python train.py --num_hidden_layers=10 --hidden_size=640 --num_attention_heads=5 --num_key_value_heads=1 --head_dim=128 --intermediate_size=1728 --vocab_size=30205 --hidden_act="swiglu" --norm="rmsnorm" --norm_place="pre" --norm_eps=1e-05 --positions="rope" --rope_theta=10000.0 --rope_fraction=1.0 --qk_norm=true --attn_scale=0.0884 --bias="none" --tie_word_embeddings=true --parallel_block=false --init="normal" --init_std_qkv=0.0139 --init_std_o=0.00311 --init_std_up=0.0139 --init_std_down=0.00189 --optimizer="adamw" --learning_rate=0.000596 --beta1=0.9 --beta2=0.98 --weight_decay=0.14 --lr_head=0.006 --max_grad_norm=0.5 --warmup_steps=350 --schedule="wsd" --decay_fraction=0.554 --decay_shape="linear" --final_lr_fraction=0.1 --batch_tokens=[32768, 65536, 98304] --max_seq_len=1024 --doc_mask=false --train_tokens=700400000 --max_steps=10948 --dataset="wikipedia_en"
MLP neurons of a small language model. Each row is named by its layer, matrix (gate and up: input weights) and neuron, and shows model dimensions 0-127. Each number is 128 + 32 x the weight over its row's rms, rounded and kept within 0 to 255. Numbers have three digits each. A neuron's up and down rows have the sign that makes its largest values positive.
A block is one neuron, or neurons of one layer that tend to fire together. After each block is what it responds to, as a language model described it from the Wikipedia text at the highest values.

L7.gate83:185113112184119062149090129169172118108113139122122113143161108106119113099069118154084140113099130060084132147122177121166130148137136141135111169098109104095132116147112113156050134146110115126143112135152129139160132133103088199175142149085146084103078176103131146176185083075129094070116114143115152132138075086095050113108154112112117106153071145154169166103152176133103111081211
L7.up83:077126132117139120129122147101149126109129112129116106114130127130129144177170143160140073100134169161140078100097085103108113126142212095148080170122146124129130104157126123104123144090202149077079143082147128161090070120158154114142178103067110157180135089140136133137141105078110134145148129074115134120154104158168149142073127127143114121055140085113137154183143157101077116148126
L7.gate297:153131107138066142168086129121173122108104121128166109130181158107121073172133092087068118109118151180117107182112092165158111141130150080089078098147147129100077091102152077192119178090137124141142126137141130124080151080139183165134174107114148096127173123122119051099160158122180122123147058081204171111146150132131058117156177121161114117137128167088100118119168132170108114187116
L7.up297:138142158141168163122161128163118094107110156157118162118112147118186156105118111107094158087097080126138128103120163117152141149135123101137168106134118114140107142153124139098169139140072161150082098168115110180129135098189097075120142104155127110129139154156134176130156179163156120155106138105088198109160125153141113131135157132112132128081104079138087110113062120181116145120128
L7.gate697:149155205178148141148108106176186134097124161082069107099102195166104167171119121146075111147119197131167107097075132123188100132128146068145018172144147150071191148121074127146145171140153108128157157171080118122170164104129183175130116101091153135186230175180150129113188177144129168148144053092101136180150075155133152104122149122126127086079099137152102127125161189179131147139092
L7.up697:061119132176132140143157187174128143163152143090156125167100113158110136202129141153138094128116100138049164103084165112091110130052134126144113124136120151143143090111081116151117131131126135120171117103157146134099175188181141156146115159114145167185170123162136060083129142104148098124121136098124098138133112153147088158132162171143091075137109151142096108119119129179089118123095
L7.gate807:066120162095151133154138121149160125121127119155110113107156111151137101154126140116145149135162147130129139084132120084178130148118075101116133205083102171117109119189136176104156125133150137173139044121151164129103103153128119162160125110132181133148116073103164100143098076084102086083163126155128101138140121144154109160124157194087125149148070136139098130134134137129122054142125
L7.up807:201180108113107108123099184160094141157118151147069116096169118137161153146087136125127086101106159092121174148092128093142090081119126143191121134166154140119113170142149149098174146092124119140157154152074104114218119105192131098111114163123098117113194118172176131173156179120115163139125108118117129169125062107086101109134188139119124117218098105109133089079167109075172152123067
L7.gate1110:121119153177139112147108105152141122116163167177099122127150135087114085154152116133161113136103139208141177115130135112147144053110109092117078161125134144132068127111120188093095121156146117152111126088144096141166167112147130153100135125157138101082127097125108116112130187127200139098102097077169151086087029149169111142063143143107116163118055150107128114166120130078098157104114
L7.up1110:142198062160110105089108117107163172140148128146103135128150182091110126095093118120144099156124143122119116144145143097100108124103145154137136119099161141129092149155142106151127143133087160125066108117188150139157110143154137100149161066133102149136127092126176067217181119183160119148166136160182152124161089136107118119107148104138092098075124093157117141102165139143149128154204
L7.gate1403:111159136187176085156090135157139153080079147164214103157140100125088074190067137130151150150126142180155159177138099129119147083113136111122136084110142149111121163117124113159147158110120117155164119136081126153121169129208146151144123090164166117108169169110157062130106150147172150099135129109164130043153120148102055141104175141066138119111080130055155154151139098131094096100112
L7.up1403:095167152163068128054108155103105159171132158157118112144079188151128121114084096109039132160145115089129137107155142121101099089092116113156089130094150172099068152174129162112130179165076122094089113117093132131118085167160110123121159061148048139123136143130113144143130136191137159149113104151114103172139118188152094131092136132092151071076114149146129067139181154172137148139132
L7.gate1449:087161150096104113170039169086089086140093133166129119201160160158110137131144090134164146150143121149161139077126136130072127137102134083151108112116201111096114161141121086150160236185129140067117128129101163157142131078204233126137114137147101113078150127127178121134152167144151115087139159114129139122069116105078136125120127159156123081136026133097152137118126137132137116092110
L7.up1449:101147154127149103144043138115126133113122075176146127186104115142160124102120083152113141130126139138142203089102140160167081111142182167171144107159089141143152138142132134096170170232098169162142108111129139169097153139092100145122106086128155093115142134145199146082071132148134094101161102124058098110154125215153152114192157124140126099103193132159103141075090111159112085125102
L7.gate1599:060082152122093092161102140129119105068178132144131117177173127167057110100117112121125105144052082082156124141166121153124131103123147093145112193081139144103150157070138148133137139174086098071153180098115133161147141120063122079160165174164132113154146105130135070115134114093146128089138115081110133094128094101180153153126150113117137139180121139080193079128129159140084099129128
L7.up1599:213135120100083130119062105172135142141066061151152107112144121082058147115102156136126138181140115132100164141122169115089129127206117103177112106123156167147103149151146097142136129113183142121106129167204100158127097174200147158133204150111152122171091141181120157127114122121167140078135124094151162126077137117098178137075093092164081134143107102145075111115106118132153129090057
Responds to: Event or period nouns that anchor a time reference, often after "the" or "his", such as census, death, outbreak, release, and History/career section headers.

L3.gate42:132075124122070048171141145164125098122079106154133097195115087104135100157184123171192152124116146139173123081145168105104116143203105209113094148117126100102127140150091119099103168098121102108170100144134058124102096147146167156098143100147097146141150195149135166077138124153131154100163151114107131096141117130058141147145169141169075142117101153160143165156134115144143103090074
L3.up42:122170129211090124068092164128132111167123180095131146174152096127157100174192132135178155141174183124136148125124088160129099108122166148111122104151069082113173142123169134100084114179127172157178141076146126147096147157145163114154112159146165111105118115160096157102137128127140133149143163116137160112113098134108150126084117154205129153164096141142158104126112058170178166128114
L3.gate264:149133218160120100197072140095165172154132138170156118096087143068107085118074144146073158166145161147146083131116142124144165164095092169127119111135092123125113145159187123131174103116128144176174129092113148116188127079082162151153165214155098079142102190154102140162086106152106150092100116139138140121159122154063114183136181134135164085125102143150095101171108125156135131143115
L3.up264:204072120147143127112120091175144057128106133135170111089096072052091180119089104206131121080122132174155136144132196149123115161109122103087106216136065160112070128131102143098080175134185063177103092136120101143116132127131116169109174149166066138142111154139160117172121092134095112113193166124123121126126103147115109114107127154110136136121086160129094084142129119107159146123168
L3.gate497:128114122201143027144093132131127106063077150147173148161095080119115141111105102139110132132121142071167069176109139115096098167053174150116142089196106196138148101127192067044143192113141085191190126075081157164116136159068126185142129120126158085154121080145123146137119140142139097101154082104160187140178152143161110141172152110066178096078184163116095122121124093167112140172160
L3.up497:114113113096101092146128128173146100132124164171096127105187182094146136182116104130106106170119126113121123140113180174148084131187192152129125159165110114135132074085059083186153097129069133161164150170144196146110187170142064115124160151125136091113145163133111096100119144101056118111103152135105102134075107141120147165145167106125255094152080119124130174114080044122104113147083
L3.gate500:160144140164070126134101111108117205142147157121140106119172107138086112126146130164116056175158160095148117189121198147082146081127100053136160120167068105148130142103167101148182102103211141123106231081183104102176122097116112110116120102141146086123110171125147183089150151149094109091181116093181173151153129144113104148142135182166151108130152097147139111137130133123155122048095
L3.up500:185129115146138154126096134138116105109157127142158122107032109164169108189135124170172142178121115071114214083169179185155150135173146164122134120136067096133112136157113111063098126098071166136162086126143166095111130140142159097129145094143135175145127109160143127173080149144141113199104092173133122116214138103147095139184119099164136140151111131154214153123170099085143068134112
L3.gate970:158105095158180171164092111117145177153132145125067103123143197073153119118153122117178126102132131067109127105147141065104088098179145144131128180177066111131112081123130138086144106126127127159095166145135137138093177136128099201112121055114147094137150151135143124095142129119108152183162100125155106119067110118107137146131136194112152087139055134081128167172088086156132065176179
L3.up970:114198103120148117127121151151073148196176147154163095142120126082159168158132109049054138084151202128124158135110152140076120123196099168130120134138103124134168152123151103096136048162102151113099058140126135115125113088107154163107115135156071130073119120166169182126132144170147185119128102163104154140081142098124178133150202104117154109071110133167071107181112103121142078179186
L3.gate1125:135121087152162118128117132129078142203116136187133111174112101130152118097174155167183158125146176168108051174108104093146091095121175117124107104120130093119129128168171120139155198127138077185174085167083152173119150132073172098099098106101132091069126119188110132127135115102162146110147127162136128072129110074146059142124133071077123118140049203043114112121099144154144116130134
L3.up1125:171156143143116135105069132168152112068116115161117129137155135184105059170108082148165130093096148124133169082140122157163118106146091101113132091093166072142122206101129164109102111130159144106102140052108212144131128133100143109121097168154119127114145140108145133070187102101108136131120122101093133116153125074148140153102128086143105169111116177039157106109097061079113083147139
L3.gate1267:091134113120147127184101186169152184110112137098106111139175131118081113118130167144124133115156114073178078106082110128095175097136104162133119121119188139113167181123116142082115123176166127126116133088179111182103119013075070116112132110120139139135115096113109123140097135168128124085166099206132156150098148156171129144159104141099127134189099097129120138113142184120097154138163
L3.up1267:095101166093155117116131120134131134145141140180144131143095043111119164166132157123146058110127154139106134117085081146151115087151065133152150118155156108135101140132156161103110080100128129132160121103121185128145124096166125155103139136143102136137144149185143093100079064153131138158122142175051167090149120151124139127111109121110119099131140116144139147121141132168152167153165
L3.gate1707:096141157128143127147159172119146134137129104146177114196076109163110098159132088136071088132138052161140132139120169116175113134131097124190137095120117181121127109082106119110103095115089146127125110103120145147109143121152142150068106084129138153095162147175120140128165157058212133136224159101205118134159107197105104152164141119128124076100157156088134171123097126179095114128136
L3.up1707:194140188108167094128142134161149128129138169140167121153168067140138198184105095141140117113159132090172075150140119124027067114067136158156130074119120146126148073183100101132134068145127161147088135138131177099138125130196136129119154128132150103079082105099130144128124112194069171121099127159095146215116143144163129127119070097164221139126149102137125167134100117180120121076177
Responds to: Final word pieces ending in "o" that complete foreign proper names, e.g. Locar-no, Wak-ano, Apoll-o, Ma-o, Br-no; a few "-ing"/"'" endings also appear.

L3.gate108:182182214146113125154092097156160127146179150086126107157097154083086151104094100146135124150131111114136132105124113096106192139204137120114088161133139095114105117146105139118130169142112155099062139176176114141181104129103126148091163101161140152099117134111169168167167134212114141206126085130148111102037123177141132147059117094134166116127096135072079104153158225173117154076106
L3.up108:182172129166078173087146094138129100126186131077112132102142206166131093112073123149096113143147159074088176108157047138143138161154197113137109192115161121150042155143133130123134159185132195138096148151155073081144153129099151137084116088147155146063142145141216162106184118179148113178161117131132095136114128146157159095071154092139158166140089163126075060145131179136126164118076
L3.gate265:171129171154108105161072149145159109138182139116129114131088170145080111119138150105095107155130098156140119150184111101133148102150091172122116196101166157118118107190195161183141169153089090129126162170144134113169130123155081195125128157120199086122168121073102165145095149184132173115118111122137149133090107162117078182102095090141134097128105112068089117169143175183129138097117
L3.up265:174117200170106136152105122152173065133138115091094145128124143167103081077158145116143090083101128153132129169127127102197125104152047159132120213141162155157151077128164131145094136129128105099135121165160063049154081077193098171174117128108151113168146174146153151131121141141127137123149091129127128099118111140136101145177084121178124157158114138155085085194102163130119170088101
L3.gate520:136111187120111129138163139137138113130155153130146128125145154134138149127191130119079093137091056077135144130142129083114100152073116098131125175150120100152092024171161142117062168165078110166117119055123148110160075104093157110155130136115190060079074140128154116126101111155098143248154172149136117107161114087112117174083111046173202124171079152201114117120149153208148082125139
L3.up520:147165142127152132140103124147121172079145129155072122096181131176134137068077097154118116117093154112104157211150154106156166125122123139081116126099069151141138120194157177126196095183105117154127138142119162150124128165118148157068151102134125134122147119124104150165126130159154133169020127155134078157133146114158131135080139101118127121155129140144114131093086137160117136151166
L3.gate623:083099175140135124131097134092112110145136140156160138130119173150099115083165107158121100165078119058121110088085156107147115134184145140178114171104174122141152102157169157109127154154104142112111133130145138125190145128085090112152158163182131134149171174164209122145121105154115184151065100131146111132148110163142127149122190128151149119167096147185112125153098182134098096120130
L3.up623:141166072148114159107048133102125155097146111092077124102179151103072136118110078082183113096094143149130158112181113124102149104126121134050089153104116143135135180140125133150167113110141106122171110143116115128100201165127075184151132184095074164192158097142126171170140158110144173133181054125149147170221172120137120084135186110155108114117121130186091103150097119125134099100170
L3.gate692:168113121140133170113126145121135082158118170107145146122097116120095079108146111165083138112139193134136113166093109112186162168127125054112119145094074132135145086161128154133083118164144149153127127142141066122118185116123100098114122177125098130189151153114146131144136068097110171111123079122108128133115117114109098169115154059128118153122118127059097128145115164205117126114155
L3.up692:079134112115114137140097131147141107135170067117061131167075145116154143153182089158151160163148116109128150127138126078148173084149142108159095100088153153103143072092106113174124035177120150140166093138145129106127164146138107127095148136113123176131124145132156184157040115080136119096130031132138122139159107111101192129182171100142147122125093106129097163097156139152164073120139
L3.gate782:123162168136136145093052163171136137158135167146114144103148135154121145145122171118031108123191158154093144109143094128094116099126093117169117059113168144145148135168172110170139101141112075172101154096150093149161126126096143122154147092134123150071124168102151107185145094183099183175157123111151114126075094184169143144080109114116139099150109115143094102151119126140148133105183
L3.up782:113114171159066138105120146149178078170129174142167115148167106162110105119173106147118130197154136102040173183141157110134097136119153129144131143095101096134121114130086149101132132124198142138080125120156095123156101104048132090192104150128126141129152098077167159173148083159160119181124104124164060109198086139157142116077124068160150091143101171185111194108087109110087114161102
L3.gate1176:152119185149102114165151169125167187128147116159123133144185119118203133084205123130120119139115138148166080144124208153104149113103133140153127140145171116139127100139103175144076084125122109122138156061108147070126147093139124108110163155069160132141158161117132136114119161118078116156171046096116189093090179169149077131141110103137120147167111145147087179182122167114147195113149
L3.up1176:131101105127078129151089132147107125113173109106089161144097188153144139124167133095114125167110155085102146147144137091126126093146152118114153097100134120130108145155170142148168097144112163147130123131139173117171129111127140137155127122137176132083134137113200138157150154150122203130088115091142133110162048109166023163092146121179106083159155129100119080172089066147134096140134
L3.gate1345:140125209167168096177083140159088132122106161128155127132098087131099127079095098141148076149087151143085081159123169122083118054162158139154100139138144085121118101116109110075135071129148080136083168167144115140168197159130100155138145091120134190121073125106165157178124130138143160093098072098108162102160163137131106139120137165098217111096172151153164159153169193159134153032142
L3.up1345:059095141202148159090131148165112093115143181164175155114126149168147134118126085058187081176146147090089098147102129157099089109124129139178131114089137140130157100112112090106153073147124134117118171156150133166146207138196097090123079103095140187099067114176186132169104124150083103069109094135145124158175121153111061112123140137088202148082142140154164146149115169174164125099151
Responds to: Common nouns, or their final word piece, just after "the" that refer back to a place or thing already named, often buildings or sites, as in the building, facade, mosque, waterway, creek.

L3.gate273:037173115157093117104094102108192152132154116121092113111172164134109076077126129065093110123130097160112113138127120115193158060065073137175118134154105133124144141126218177154190108110064135134149084113104121156151134131107074138139145081120135131113170109214139147119119127139156127135181098139164122152049107117145142153150180141123145121087071132205109159147143111160152112117141
L3.up273:134165111140094164200152150118074195179095125105135075117076155112158098101137151147147092146118117137093074068135102164110097158100113096080131155133164138137155116142160136151128118095165079136137145114116117117162148123133119116167133113131123107117118071153141102172120159167162136097154118076101176127105098130099080177034173116087157122075115114150111105130136150204160149158077
L3.gate550:131141141122166099146106167173098118146084135189142128086156058119060111112096130116102143161100123108142132124109122146122123115093112105172115111125093128151102171130130132087142149150111146119068118133180117194152125106142145130109150063139120116129118174067109134176154152209136148104162104101103116116111081126120063135077158134042140135110038111149123169150140123126091145113130
L3.up550:195107092093105186202110109131158164077154094099142121185137146146106133132125173116073128175160178064150103134139162112143118145096173184120158158121146183165119152220160129172123091155155164173100166083120169127162144169124134130213121196167112152067128069164136147128097133095164078114135093098128136103058140082085163128121123091178085128192094158098159125158125116147099138116184
L3.gate1035:173139124146184114105123090056147123109134124092139127079115178136136145090126083134105065095176197136110124193073078151146116137099120086204136136138113208156090141127112127189138119153142079163082151123177141103124139139131044087166095111160140086087183115130112138171125128172154084121162126093090171172119148104111144127122137118138185128099138127121078115148145160203110108167094
L3.up1035:171153146117156058121084142116180162139079084144112128146115159128112174139104131122163107087158146173114138159135152093131127122145090144149122141144151152129128125096104095124151068105078140107089184108137082128161158082108173115145125142154140131103151163122134070169154098201188163105171095133144156153150138146140146197147161075133159113110118125162097119103130185195111157092116
L3.gate1100:119131106149153079122101106176144182089144129127131138216181116158072120104117078084139156134106111150119093174089114182137076106069081135119143111126108072131114136155140097150189112176074134155128179060112132099179161112103137102099132158131152100098152111166124109131171122186167141115089143138120058140088129139140043145103077099174150095097135121072166094193148145191104102152163
L3.up1100:133182054125097125126077100113155146203099124092092085142155155126141136085162157110136120117110145134136185150169122107106141148131158144128124143101112083130093096135167083154134159167148161129091172134099103126078125127098083157134151175111091103161117146174192092156191106130144179125119064095126137133166107147117117138116110116127119104134106190151101121168145154162135151070144
L3.gate1313:112095140089159081140159127167164159108142079221087136129147099117078152121134163119126154147113159172132114147152101130111104140098088112151138127132151087108138117122136169099132099113124133126093165087142096144123142148152080124124145120199149132098047094121136066144160118159094140142081107114113076102058140104144122150062137117138164120100104146164070111169141136161128167158151
L3.up1313:113106134137086088132145152106128150146160112125102108089117132098088197113138148104142095106102080160076101097138155077101141157082158098166082128134131159101099174127131161204130110096126072170132085114107081120140114080155123122150158083131154129080096135153192195158134106157137147103162136116140099114095156160131160120104153108107155123202102092136130080148138146095110152135103
L3.gate1367:102165146130168084148132079152135154130174129092145106114119174060172196108125045064101189174140079081084154157112082139107138064143090158135132172119156102118108123155168117218191118091104160114144098129153186173160125098136060114098184102128134096098103141136136164188094125123121102145130163091149113123146116143116144126137122123133113101104119133124125133169140145188154051157129
L3.up1367:105054134101136090149125094118107196127141116115172124138215243139155172100161113127067115181029104122104142119140129139065109094086127207152132097191155127143064129092150126207159048127085146142119124140152149118139096150141130106097178153140129126130165142130094151112114110099149124155100150167144127165143111083108140144076160185126131054100118146156119212166124142157104090091099
L3.gate1590:117116173102129103150123162109146135114155106146140010142128150105100187081151063090098128128143099145163065128097113105123154097149122118135000173112157150000109128150155140148112165076070087117112154120135142110135152112159133126117139144118209041126102123097129133155111146122130163110137153140121132139087149121065109120095134173093118119091082151088086089126193155157098128150124
L3.up1590:115145160082173097133110151062106110147146119130146013167100130137101187159099131089131125100155150165174090169132145067156155107120092082164000153174152131000147112155139139154109129107121096110121093163125160073147126130138134126100147123088121161131104130061081101138149088106149144108119115178140149157093128130092145067120126185135090138124110064088108154124177129161146147122114
L3.gate1615:165131187139119185156108121153110115124132025134139152151170099084131111165112146071061112211133137132164148136107100142079164086124128096047131073097106104123087131171171104151082133150128127091153153149136148122167120115180113105055138114109156086143137101123125132205159126090174197096106110072198151152144119093115042147122121162182146111103136068142180144100177146158139104059143
L3.up1615:104099148158097142128126148105158080171112142114177132063148145149039123115109089090065135116098148144110090146088076140086149142101112146101147116153165127123121101144213182128132097167110099138091193152137111083131099114135088149122180138096100129138126081121131118146073193125066151197161117171133157109122122145147109115122061118113124099100115103102112107153169118142148169052169
Responds to: Final token of a noun that closes a noun phrase or clause, usually just before a comma or period, such as wages, lines, lawsuits, buildings.

L4.gate392:125198100129134110177112136174133143055094117130190129152120098106107150167161092114131196123168158163142140172087054137074124105078127171136138171091100050120084116138153131143149148145113148164120116120104129208100143103118080112101122179171097068066146137117144111165090142161128117060151058101092069108162141096146139179126140124133160069125140134118180141092135103179132105122117
L4.up392:164182112097126172102117120082112160110128147130142116086093121087109175108071124140100102183189084083107170129075092126153131101146123140099129163112144094120104174182127142178142195136162093119042139165152074098165116161132125113116081096152125154119124114111150112122139108186099104113162165097129049087150133158149171119086130134058107117090156120086150138166113135142126155116098
Responds to: Final suffix pieces closing a word right before a comma or period, mostly passive participles ending a clause, like pursu-ed, aspir-ated, watch-ing.

L4.gate1565:115197178136173073102130153159137164105105067090106121092064123118138157117132127111102172107136118174064122156084085104118167127165091121156149136128134089149136053115154172140129110110118124168088097172124115124199135214146094083135127103151137106121101178132193154129152103092160187165078067118176083123102136132137136109119163151125172117161104160095071136166157104153164114132156
L4.up1565:169189129149155127086153146177215193122118103121097080114093146141121154162138116099116171105150154143120163169149158112184140186136127115130113149127155147126076124155145144164136118094081098148138171114126120091117172163140040153139099135121169162117129108135139149162162153104112132159132058160132116092142145141069112102111166195097127176160152161134097124163108083186113103106153
Responds to: Final subword pieces that complete a word split into tokens, such as o-ak, sl-ug, she-ep, kay-ak; also spaces after table pipes and coordinate slashes.

L7.gate404:120138092135164116132148150128126107152145098117118136164180161113124132082115154087082195101124101090144162169176145137052103121084138153059095072127092140099207159126161126119168097140063084097103111169088158167136085083115131137135080134128134092110120125114162161098128107111061096067137116114119124147152153181172149112099078120110138100078125107125156080157105139198090140140190
L7.up404:176071076154118115123136146155174142134096078111145121156092178098070151122118143119150160141105140086119168125177111164134111115092072141146119130167117126139164115159087110153146098157079133120125180115165116115103125105133188168067084149127155114092120120120122164115144112159191135108118127143201125138120113095062171090110145069147182108131080182133088174124147093153136083123175
L7.gate966:082177114154209157163113108161174112124140110103086112126135161128121136108085090169123100161102144160121150183157105095150147103161111134175090179162146141115113076132119119135147118128086093092080118190205124155143201112125095144129156138156115125156177141117134146143043148098081155146129109111101164097099109134166120116111094081057118155080144116117094142192135157156060057147175
L7.up966:145150177137148120199110166151137103127078054137124166156090142108126111075135117095165119100138098186108109117128181091117135167102074169158172104070094147157110131178090105137163141132080132155161070105153155080141078083120144162100150121112181077155059119152128115177136089122137150106058135118165127134171106192133115132112152082193096103108115157129120131124146131160141105183134
L7.gate1231:112136098183098144154110119182159115203128153114063148141177164139080145152103150103117174110107147176171076118114152061099133125101108115139097182112139150101104125126100071132113124164058085158163122113117169142113136173095100146122101119124162096165152111122175089124143080168128177163126096083179210158110115143122075122185152141130176135046059160141154152135157141212140134037165
L7.up1231:105080126111100119061136084146169149095110181149120172143158141134137043095107097100126068130149128181157102178150155122152122115139175090196150159146094121143077057104096163112161140121145168134165133079121178136107171088084073094117141164096066107078082116109108107141163169156121109145124141163118089168079115170137128122146121138132145116147154111096147143141143155105147093154166
L7.gate1287:114129098169130146125136169097147109169136076152128007162179161084096128128123099157109148138112168097127070061147119125104117135139067122088000118104174177051081148166087159110070155134106078169081087147132157150143113132120142093121125191169188078116116155129106070129135103123105147149086113090099144135129128127127137127137110161097160144070136167133147088125145122189071089125156
L7.up1287:084134119140146124078135170145144107115165121166150109185120196176100159149138123153098103115108189084109115146143134174165137198126117157116071105119154174103140179149085098139164184096124099096139099149204155096131101095082122106161205177173129116141098115199158096130138119131117093168101128103061169112109123132159192119128175108116128206079155183143130133136143095157048091109087
L7.gate1372:046136150131156093108109149093128117159124120153148122124169077135030175061141144123135092108114148129132087227104118165156153116146122086184117125128123118117165098122095122107106140209094103137078104121155143094138115073077122125121120134117168043142115119144107118119113108137098162149128064173105179130105109089116125153121161120074150137155143130102138137153166142168122142128153
L7.up1372:120172123145123100115181101057150107134104128150107141175181094229067130129127128135080140091136139160071131147086115113081082121174152114138121092109085155114151091113178086140124132089048125124152119173153107162062157146153174130139068146109121075165104097108131084178142092146151112113104189118177130136078058157134113111116126112156106083116164138076158148131155115159115133071175
L7.gate1434:134126139201124063149103104114167103121120137116107025171161170065146117085099118137088159112101085119115156158104143115090116112118026092124114160115098136121089130132111108128119090131184084136162157103126121066153150143115112134107136125107131073078098179139075163116084148089122118107125160135116093086085106117170115131175097139066127092097051138086142112124153092096085134100137
L7.up1434:150150162121113106149116114151165077152129170124093191125133095126111148116102129217079159172099091140080106119145108115122116144062136074124144136139087128153161137151097133103073149122131079123103096151163188187171134114133132151151149116117167122136116134117095120167125107100146048109088094149117067099112111097089133102154107184178136168110092081104154058171182097147145056113133
L7.gate1461:143133164216180089131114113151194072134106212130134134152105151115170111067114087185166118105098086172144131131120139105097132070182117135125098155150169120107091116119059141175113144142102123129093142171124088151139111143131065155132138123105103123163138111153102072147194168131054170170099124137102148143080101089132118096115121152098154090083155167157077093142124183148109146134169
L7.up1461:175137196114162076143090115095111070089090147156115145169091129107079086134115146126139124187057118142140181205136162091167157106100124155156160102142153093113147155120145118171102178081101118111078081152138160142073059075189067099149147151110147154139101118128201132154100148140194141139159145136155165146127116126138151134111172125141148145082123140156150110111082130098102129112120
L7.gate1691:109146117144138105162105128156116108164103188096149091175136164140113114121068169094184171143107113192091100126133081109095132084104092113139127153100123103102112113107136178094147119221147066171104111136038165151094082175117133068156099141120146188127104088104145182140116133145139103080135137128107116112136157149137101106161119120092130108110084118175161134124092124096144103108085
L7.up1691:140152102120140172107174162144148133172115105095187129153102155180109074140121130158125126165100114141097128117069034090175126138112124150152131101111139113125104157137134157129188143153079118169109156132131144132121161097164084122223096091119146152101142150081171123125095161101102146133142101130110076129109117149128149157153097095144125106108144174114129158108114080147078108149193
Responds to: Final generic nouns ending multiword proper place names, mostly in prose: River (Roanoke River), Line, Stadium, College, Park, Hotel, Reserve.

L4.gate1006:112092124141070092202117176101143146056075120172138156125105159117117118119189101112145140126127177127164057126073173118122106133131077164116145153162096110135154158111110140074107086141149136098151118123176132170185124122132137175172093062133083130099143193138167090145109100234082149135090126102108133158135148129082125146123156134098094089134167227148127069154119150211069131115138
L4.up1006:140130110119127141208099076075109168092113121099131140151119170166160141110137130140115203141104157145175136159096167204146108140078137097071123121123131140102151115194083090088211146114122074122211110153118126152140157157205115142125099140151142078139086091136126144070077063110128103148128138093125146110133118136077228100133109100096160088087090110180105141105171138122095167067121
Responds to: Short subword pieces inside foreign or rare names (Ruprecht, Locarno, Victoire, Høyre), plus the year prefix 200 in dates like 2001.